config = dict(
    num_hidden_layers=25,
    hidden_size=192,
    num_attention_heads=3,
    num_key_value_heads=3,
    head_dim=32,
    intermediate_size=768,
    vocab_size=8192,
    hidden_act='tanh_gelu',
    norm='layernorm',
    norm_place='pre',
    norm_eps=1e-05,
    positions='learned+rope',
    rope_theta=10000.0,
    rope_fraction=1.0,
    qk_norm=False,
    attn_scale=0.177,
    bias='all',
    tie_word_embeddings=True,
    parallel_block=False,
    init='uniform',
    init_std_qkv=0.0324,
    init_std_o=0.00458,
    init_std_up=0.0324,
    init_std_down=0.00458,
    optimizer='muon_variant',
    learning_rate=0.0116,
    lr_mult_o=1.5,
    lr_mult_down=2.0,
    beta1=0.95,
    lr_head=0.00836,
    max_grad_norm=0.5,
    warmup_steps=200,
    schedule='cos',
    final_lr_fraction=0.1,
    batch_tokens=65536,
    max_seq_len=1024,
    doc_mask=True,
    train_tokens=444900000,
    max_steps=6789,
    dataset='wikipedia_en',
)
MLP neurons of a small language model. Each row is named by its layer, matrix (up: input weights; down: output weights) and neuron, and shows model dimensions 0-191. Each number is 128 + 32 x the weight over its row's rms, rounded and kept within 0 to 255. Numbers have three digits each.
Before each neuron's rows, "fires before" lists the tokens most often just after its 100 highest values on Wikipedia text that the model never trained on; "fires on" lists the tokens most often at its 100 highest values on Wikipedia text that the model never trained on. A number after a token or word is its count.

fires before: "3" 23, "2" 14, "4" 11, "de" 4
fires on: " " 48, "8" 14, "2" 10, "1" 7, "co" 6
L10.up724:145206105129089134178113132144146167086083157103142133123079152140150111171126156139165144127094135152121179160085167122111177129224154150140051115090122140123112148098118141112135091123188097123131087110147183091126139163114197105122095096176074111133117079086146145101130146098165157093124083153076068152116108147106172082168133159110054115164090147157181143079116140180163141132184219095151148129120091149156119103102138134077087108107113148112137116148066126155069117136139137107127160114100123148100109134061105168141090157109158179127174147127088141128088110159131115051
L10.down724:100127146160113121118163100066089108145168123146112127113122164128156148099093119109088084166134159050154169133108118158138099106133170107159150125103155185145117123055083139140106122150140060170125123189072134140060090124117137119170108128154098093174156154110140097063140098149132171160114161155088118160175176167137122122147132101101139121097116145076125198175149133139094073172073172144117126158067135124175090103124124111188101131173118134154065095070117132130164156156046137144072156117178109162143092115183178140156056101175117131192111113153105149139124107083124123095

fires before: "4" 23, "5" 13, "7" 11, "3" 11, "8" 8, "6" 6
fires on: "1" 26, "2" 23, "8" 9, "3" 8, " " 7, "9" 7
L13.up698:104170141153087119114128119070166160120112161141108129092096101148158155192140143060172196096058182102110170135140137173076110125078145132126108147127153184117060139126120124106128166173155065143101109151123113113115087145117160115135162123109122175135121122147193185112105141042150166144116101119098084168070101096177167097132155135103038075088166055130151133092083194133167078088161141159160172118121128158098090134119168086131135138128150187136172100108135173099087129101120149116142084130132136095152151136084131163121124146139112143152156127135096148095112203110099081125
L13.down698:072133101085134182102134166117146156174163184148123176075130078151158127157169147113107168134132141087129115161116128138081111110177061097129111097109153116132083082136116143146084142144173162150081068092167144158123139183112067107091144145053089069140188133117124103116155119111151131105087144155109081123121074144148192115103108195109080135162100089200170118094086172142157128119092141165108108204113095164141135070093118138139186117131090122143137181155132173140065100118102085165147149126126129135134072124150120102140131137193098159126118094205091128120137169125164142158

fires before: " |" 58, "," 8, "%" 8, "7" 4
fires on: "8" 18, "3" 13, "7" 10, "4" 10, "6" 10, "2" 9
L12.up474:126147057104135090117115136136147155136111072121178083101093111143100111136041117161136123122144125140079105128055157097129107148134062123141086128127170113138159179144110095151131108133117157205105179175166142135147120174147144104178129132132077182135141088091106085113090060166136199105124132157153151140106135135140144139067151166153156150122129123107193062077143148080086099105150132182148071107112125121059143178126074129104157088212105131111154123122156104117156087170183148087143158189144158103119168144120139176169074115144126127135142131118135136108179148098101052123
L12.down474:170171092057113098090104106132095160157124101145154133131111109116117075127138075131159149110074109114075130120084167065143083132128130119130163166161098136088112139137161144174042083158076153175165179138124122145130118159107167101180104125138088109188175121133162137110125070153107139117116083134152215186092123137149147129111078204145144118122123125119140135134080064103089163179143179171176142132074135085106129200112120151208140151139139105147083146114132114196151141150128105157147101137118105059118137174171122128143108119114150128087150061139146151089143083080125105161

fires before: "9" 26, "8" 21, "7" 10, "5" 9, "6" 8, "4" 6
fires on: "9" 68, "1" 9, " film" 8, "8" 5
L21.up510:050145101098133155115166224149128151093121130157125153077166104113118149172191128111126144172128117155111144141201102130158156167112036154094124168131128147130118126073134170145063122141131118090133113151117093151176111159162107123099161133163129189140121100150122154140115142095116129099081157098124117119147134135099116137165099149104103166075135105110110059130111144185163170060116147109094102141091111108134111089161127087101142123163102186032124157093102192145095146137072157146075096074171153184161100114120113120097162123166132073144111093138209131126097116130129124204
L21.down510:118153163094103154134139095115187153144092160126114080121140143142154133124164114129120082083137167154111103138097116134138091074111120066147114134100128073109155109126129167117131180094183119125079127162198132160189130101154132119178185143116166116151144110156156127129164073171161141173149141136156130182098146136151084150151216092125114155090081130150064105075119117109069136115151131090169134192106123120198144156171151118052118123136109117139125108068103130117116098086129147150220104078114131130114175114141176115189076155121110171094051124051089124145128097102130136076

fires before: "9" 93, "8" 7
fires on: "1" 85, "9" 14
L22.up394:139123151150084128088160144114044143092137123098076166090149107165110142144173117086133140163194162136128160183101098178133178110146063114185116138144143148150143102097108166221148079088090119196104127176086122147081145094074138133153141120143208155094129098164146150110115120091122109128101138171122074134114119159129126066172175165112141119122088093180121135112141180126136155158175143108108095147113151111073120139118096104097184170083129096120125088130121111105066142094118146073103156116162145128087089071093142105100114151145040116145180126129177147107133195159141104141
L22.down394:133150167145127174175073101069130078113058166164068148056102164208126143108094130124157131100134199051101166084110170101126168110145111137125097117128136074197102135168105077172160127145132119060158097136166124096183141105151136132125117149105089143192137124105173156140156096113094135144149090136157180173121112090108145122097137142127123109171094167156019100204174090095119141113195109160114106109125133120151165195131157098094136101114090167131159110118162128130153119090147116164131081088111119111161134134146123136128092122163101164139111128109101110129109092120188149117

fires before: "0" 16, "2" 15, "1" 13, "4" 12, "8" 9, "3" 9
fires on: "." 52, ":" 11, " " 9, "1" 8, " +" 4, "′" 4
L19.up12:067163097056178164138074107200164158098127168139100116126110088117130100135147174126141138120102150103165135118177081201103065162067097116184156175091091070143116135123102125124174104151157106160122139134085146100139101167137139153172047091159077072123167163096147134076169144074118121133139136143165119142056139151170163152123102126078135134071205108106133137117099078116185091169105145128137117178132116146128166073078141111146108132103127100172177162127135124123113147157157177138136125064140181117093141147104101080134129156123150165107078128123131113084158150187120112139
L19.down12:207137154139130164069167153079127184125160127113141162125180111148157193089124140110135122130135106130113196139141119185143121103093084074109116170073071103103108108120077097140115104135166156141170173126067121111086119142108157132128074134095077117132084200102138141163115108092069150177088170136147155177083136117165167123199157147103129132123143094135084085101131139089141130161192075147161154176071136151159141134104102151101136132112124145111185066141154146096117133069114112163149157080141152061104144086117133116079086161113164162140195078105138129122076148116135101155

fires before: " |" 20, "–" 19, "," 6, "′" 5, "4" 5, "7" 5
fires on: "3" 42, "2" 42, "4" 12
L9.up419:196121111106093131151161148128085098151146119094111111155120094170131141146146141115117137141149097103076121143106190106149147105147120103139115114091148042116106171148152118131151139202226132123055107074123100083102107196117146144079100157182101128100112117159176136118129136130160073040128208120149140161089175108149128139133098155098162118148154097100203160114098112120079122135139075149102166070112204122108169130103169174143139124116156178142120085121119103158176153082122142188128080100135140163143144079145137129135109067118164116172099128134163159136104073064115139120
L9.down419:177103084123147117176166127160114134138170168113148186155173056187128108135158072100115141171170146107088144173154143081136095129123120137143091196134089051125127139104178102152153075139165103158140160111135089164162143119123156132112097081119095127076158063109163133157123080221116096132157093081183180135121136140154112100159092116084186120131179140155140130141127097120120145125097139116130157061158140100155074149097158140154128077102168094124134121102122158128136150123117131122153195157133142087145131109117069076161096057098114150148120061077131140137117164077059096154

fires before: "%" 35, " |" 26, "2" 6, "5" 4, "s" 4
fires on: "2" 20, "1" 17, "4" 12, "3" 11, "7" 9, "0" 9
L12.up72:094127185153146135160097158134175132116177160120115124188145109173159153162129085144063142089125122113173136177095136153078114145134115119043136104108172134145087157136099152145194121120158133102110180231148114105068064146123184094073127133153117147144071081112132155136090065128141131134173087143163126148118139122096175152079140075125126106150066110143140140168115131137082146165044120162114119078100130132128156181108180156096144079138169214090122165152073126142134116133172146114132087161112122138129169095163136165117103150089134132129104117167070160114162155093114113090
L12.down72:123159173119133084115110137142140154129101169159108139160139081052098117151149172113200144104102139079155070112186141137156096109162138146093053115151104052137118190073141142111140082117080109179159157111178198126148186094104146168113139084128093105151075131135162148104141110171159126152082144145104096125100195100119098116155096088150131151078142106110186142122142176140135114145076129213079101168140135125101121164141140186115137135136064075102113111113115134160118179116122106176116091165129160154141105075111153179113141107095061147148108116146084125103136172087153184138

fires before: "9" 13, "4" 12, "7" 12, "8" 11, "6" 9
fires on: "9" 67, "]" 10, "0" 6, "1" 6, "\"" 5
L7.up602:081114107171057167138164131107149171139117133137195135168144157171079136123104137108144141120121093136162121093179196134074106028111082126184135128111141143157106128096043134139109137090168134128161177160098127142154086135148121183125153169150154111173087146167093122123115121150123195105076156171109105142118103110098140151195112137130116152165127116117135101142139148176164102113120160125140133060131105132074120096086145128155125076138109071156160132089135164049070072183121119187104151095183121149092106169135124054103089135136110065146172130114153176110084105141137143131
L7.down602:189125150132173130101204095137156154123119176151121091101116121149213119088142125137131106120143144136134131127162078095129162075107085119156134125116120159136124182094117198110115061122155097124131151112077108135135128085084083130123141104106199124097113101119204112150154158129100113162081117143121147144167097107180119097160137112142156110049128131094069126127119151062142176095165137202219111095188143146185115136150151119117149145105134092109108122094095193109191109086157161132105139130146072173138205114128074097127086125114161117077121140135185103134100127073094105103

fires before: "6" 25, "7" 13, "5" 12, "ven" 5, "8" 4
fires on: "9" 49, "2" 9, "a" 8, "ce" 4, "1" 4, "or" 4
L8.up172:148117104135120057178174141113089146156130162146155115140144200152146179111119175095172089142195106131124120154101181137123149094144071094087121086137202130129064167130140108152091153079102149098089058150113128124147075175141159174122109099096164160112130174167137088082086191101184145154109123137077131130120151102156118161114153143134125127107152130143167147138165183168122079128135174137093098101113159125167112090126103161189123151140120139071128087066097147084093114174186164098153068097129141128204112111117125125094080094137092078125165121068134092126128189105117119122
L8.down172:067132087151148105141172121171119128145174152143199165085108147158161151175098102170113058172121140060224142156151137142122129093159108087140144095084155128111095109075088149154152109127190120097107115108105166113157067161125063176100134165073190100094127130096173135129173105129083122099135114113157102110167136114115138132141143135189113114089132057106156109150132122149107123156151181209155090135167127123120113059131136155190097143118148155121108107127129159092113108137175079131100204176136088121111095108118136173114101113175086147103076106109080171130084142109153102125

fires before: "6" 15, "5" 13, "7" 11, "-" 10, "8" 5, " " 5
fires on: " All" 21, "2" 14, "1" 14, "0" 7, "8" 7, ":" 6
L7.up420:155132061122131156109180145139096115113085140105106125105047152150169132144155119117094143139108148087153146134160109129116139129155136141143109100115131148189086176197108221033136130116173066139133165105156119122126144133121076149097107121148143127175147101132138117129152115087191151115137181106108101100108155082147093133121106147103116130181155094153154079164090205112156129188222148154134047104081102104162048117121136112090156117160118079101136099108163110094128152069113146143123128113168123094132066211157147144149141122160117107124116120134112132149102167163112140047
L7.down420:165150088130111123094104128167151179133117105127134087132112140206187148191131083116114140178118122116164096130188120085161146031150024095120125090123180126112160144087116180107137202151116130174142111105144110123196106104110141117147097130068151112113106135116126163114128115146147115102118131108087137090159136093144111112100139130152158118111152113143173124105184058109153149048115098100143127146066115095142138135180106135180124148128140156128185161156149127158196072120132135176136140117098121105187135079086103102117136179151093155100033082148127107076102162161142152148

fires before: " " 78, "\n" 16
fires on: " |" 87, ";" 12
L8.up133:094165091180129129134087143135107115190126115118104071136090119161094164142138102113148110084131126116150092098116153186113137125122118091117153164156146152093139118161176079091055116084160112164166146164110113116136104120100140090166125167111188147104119142135103109125179087127154158094134166170126180124136083182029132142089141142137119116158137101133047126112176105151126123172137087057152106154230140130128134164111118152166142114133171086081157085125162109153106112182098095152172167111131167124131083125072114129089166144096095103173103114088071138210161078087182127125
L8.down133:111183172139152129117123124148095129089118159161100182122081055108124129077172101149123111122099110135121187111138104164125151193179082120153107073158128132219107148121169086136191045162145151122144156126135103096156126151133098086089125122142161052121092101106159097152194111096094141093096062100136107132116061127145089132095181086170172124150152171124117079126109178123122157139116181126138113111131150097121140154127200084106142133027146128130109115123149146154107123118120139130068142121121143159134172189153125187135036109169127134152152139156123097091100097144145150115

fires before: "6" 32, "5" 14, "min" 5, "8" 5, "u" 5, "7" 4
fires on: "9" 20, "0" 13, "8" 9, " A" 5, "2" 5, "har" 4
L21.up684:097138104160155151116191135121127197125077137219109113129183167118114112137103174139153128119135129123149114137162100157098146112156148053082103173110170165150075135100144107118144128131065104132095136137089142120107130188145159117097160132170152117106102156140092091125152114119137082154198160088089122134129143117103137124124074146133081119156180071104177137109090131223187096086100138066095110096140137108125089167209104186119090120116114160129097101130119116162148119112074170154153085141120131137116158164155083047125140084170130152087107129071163169075164121110189151129
L21.down684:174177167085108179143180145140204133169101080203097072154146120114121141162150076158134105129152142147168038130141141142127099094169085075109105076144147102108171108100099125141141086064097078112114066177136114147141078124126114113083116162128127109136116111112101149141096094154103143142164113191104126123081184123098181096107120109116132166131157169193162104138097146062141157160139111132140101117087139093114111150078148124062087155139134197134176171170168143128133135092124171112113114103158154091131110138135168098181108158168144122047170091109112109190144158103113147117

fires before: "5" 29, "4" 25, "6" 24, "8" 9, "7" 8
fires on: "9" 41, "8" 17, "1" 15, "0" 12, "2" 8
L22.up75:095098124157130114129147144134172226091081139132154111121140113160152158126176123161100123124108099147168117138135102101115119140170069169118137155117145135142056158147138137112172131109077132121110098096172105082146148081149185156125211158112126105140096053083077166097130104089089117146145109096096102092088119117147087133070126156154148123128149058121199143161135134141195162175138113110153124182091076119190145092152123061068101179154145120132079142165141142077101131105129181136129129099164087127125084130107144096168145082176048139144147085117192161142143124146129110073
L22.down75:107137160085166131037127054162157143144113112149084058119130126163088086135175151056097106122158122127114079166147118077128074099172061155163093167117102165117139084135137168080155196118104144109103147093125137238109120124125114161149107132133123104136137127171163171115057080118114104160112144162111138110146128159130125182129131106111126151140135112168192076160112087107114190126122066117159111189173136135186135172099082110122143178129173087109107104106160183138119149063161156124149099138128132087143141113150142127115081172169164179142127107100136118092170118130102124095